Part of a small language model's weights: RMSNorm before each block.
MLP neurons of a small language model. Each row is named by its layer, matrix (gate and up: input weights) and neuron, and shows model dimensions 0-127. Each number is 500 + 40 x the weight over its row's rms, rounded and kept within 0 to 999. Numbers have three digits each. A neuron's up and down rows have the sign that makes its largest values positive.
After each neuron's rows, "fires in" lists the words (lower case) most often at its 100 highest values on Wikipedia text that the model never trained on.

L3.gate77:383540479488500492461461546508497459489476563464428468543503473466436509525507534537496472482511490425548453574504468475524456522452544457488532496566461505567470494446576533484509497522503466496546564476567548520507458498493528567525506398473453429458487513474498507420481518550478463507534483596545493570486537537439525531496499473512560520535452543507508501576509522549538499495553
L3.up77:468531530503501474535477582524464508470551443516470489488502508521480513461486482480527537487526512495509494531510527527538436424455530489375430459570509539528539489479509544495454565598450489514500518482487531582478479484473445479456474466481560454458474516467475494439534564550430471464494464497542514528465525542433545467500556392434469556544484584478539478533524513549515507549531
fires in: "bronze", "cross", "post", "well", "mid"

L3.gate293:463537546427490521552465517554517528523526501450492466540492576440539508499525500488528556382484454555516506462478493472467565471512554518546544497502513501542520549508497516582486514478462500534473535554459495506449492505543542481435492549490459449511511537507555507466438483478495490472548520388526545521435501534415452428513471564474447460568515541505456474495466497504501466492458
L3.up293:492484460433544510536450604504520508459590464499442484504488521514604537493498485467501540477512477557548483568526553489485507464571575529525554493489557519521531543478481492495505560519460474599506504551503541501457505490480557498548403513563513450507509515533561514482448503473468489506577502446495412529474497516550446504503438508494478515498474539527478454431470553487501426483536
fires in: "born", "age", "see"

L3.gate110:481475492504511526527593504506496477507505502556484551558478444539486483552471489539543542470484482524510503533440582457466499518493445521445396477536421484548459488583517497481493521525500529503529522488479561511613519539565566563543527540479466405500536611483518498503518487473477545478483511491460434486494543526462478490432509522425386531512548442450556579486534482436451584538458
L3.up110:471517468531479501491503523443471437494524502625547469517440465575478516577464533455472516507560572455551507486429498503506499466478502507446437533559459474522481439601526471514506535497486503474502511480479516485601493528544561502497514511491481472444558503478489579533529490508503533506523501456499536561569504568484495533437520477450491489596549485547504507530568516501512511507555
fires in: "championship", "award", "album", "chart", "title", "competition"

L3.gate327:476479426514508592494601439521496460526506447524503459487544531448466461499465507476571474459522548480503435492413519478522549533493467467550483597400538484446547480493545486468538521523423505491544500475489526506553468551525465476501476517434527537522482511468467465546499519618495518558441469528467550472586469519464436534510450506456430543523515535523478515490480505513456541446508
L3.up327:475500574494515464526561514546487511494515523592469405429479449508495527417518563506553503493452422481511494461408543501499423542475518486543509610435476506508483480531508534490517507475499536502480460500478477489551494457543481513536420530476492487478451444522467483442516519544469520499480488553555577489528469580503503536470504523491433541534454443430426548531489491433521498537499
fires in: "2005", "2003", "1997", "2001", "2004"

L3.gate311:505516501498458527503457463505435533477455538477512412469522527538553475499474530459512531465528463553472407473391526472493486425487533477477527480526513489514513467507510479500435607506506453545545466522519547542547478560419524506545488502453565531486502540566430523448502472476503496493508499437538538564515463542497465417443537443529546517491538558497507500532440488461475544465528
L3.up311:531573547494504528451506496484462443411407554405463438414464477514479499511467551447495572519465484493497457468416530452540476473517525509507437528534528458536538520515524450518516562524522470505520472583492503469522504494447438500535488465480540515534540511534431531452493455451549432469531547469551572503501428511548461469489539472500496515527519532518484436488417496515410597481536
fires in: "season", "born", "released", "20", "0"

L3.gate211:533472459498469506452554456531511547462473527526481464519503434467430536469495464532521484384513448503438543523464494527555472509500444552463477490535493603555527519592552451557430516478494529453517479407509463464526517509519424508478555514520565444564534487497518573501490515497542541466529522551465437507473468490574500480484571474494491486485509434429445411506478471467490504460547
L3.up211:598512519490479531477551573411474535519503501445483527474525459509448528472504500477536535490495451490482510476430465433580432460474484493457545527536470584484484579517481478526481499446482540573491516451456472462582477473516454400521571466461489410463472526472517548480487490460533485521518518514521459559422455466507428503494500481538460496491569470514458481532498496429485504475517
fires in: "in", "lost", "to", "won", "with", "against"

L3.gate601:440569448544464538484512494448479529525506477612474498526505441575483493476545480503450500512545443461438504556471478481450519494577496481484486474497477474489449504545500515523534467488592482475495538487521537441482565464428494478518539460463599498501443411430514405496513549469422559493533556526529483510495441507551526511506477483418419528541531513474508506497470537538455452454468
L3.up601:506521453481542549506536441483524564513535549507475503515523466550566544500554448497476516470427450498412524524422505497453446532507460423495486463471569531443491458501575564496513452454569500505518490523498546453412462497506449428512543472480548524534482465483449499437486512500490480503532579539507468509466440582478434462479472518435517486554484527456532504494525524529486535482526
fires in: "than", "did", "to", "required", "does"

L3.gate404:474476483538447528495531483560539534517485439443505500488596457522468493512487588472537538474482539579427533474466510556499506476522480539531552453513446520477529517551437499495511469488484529539448565489534443538517491460534466426526447492520537468496439405489461507487521488474525471495530529483491443521447536554406524488461542526456473525486509417480454476537469419455463533477470
L3.up404:502451459459480497500481495432527556521479511461512480497521456497473524424563571439534494468471504580582494520518409473433463510535530524577540487508469517468583442454468544495462446545543560475499511483474508531491465378477433467542465487494427375542462523469573546506487539558454511518534543510501462547513497568495439513455515521475511396482476456466601477538517455464546504498518
fires in: "first", "united", "east", "south", "second", "retired"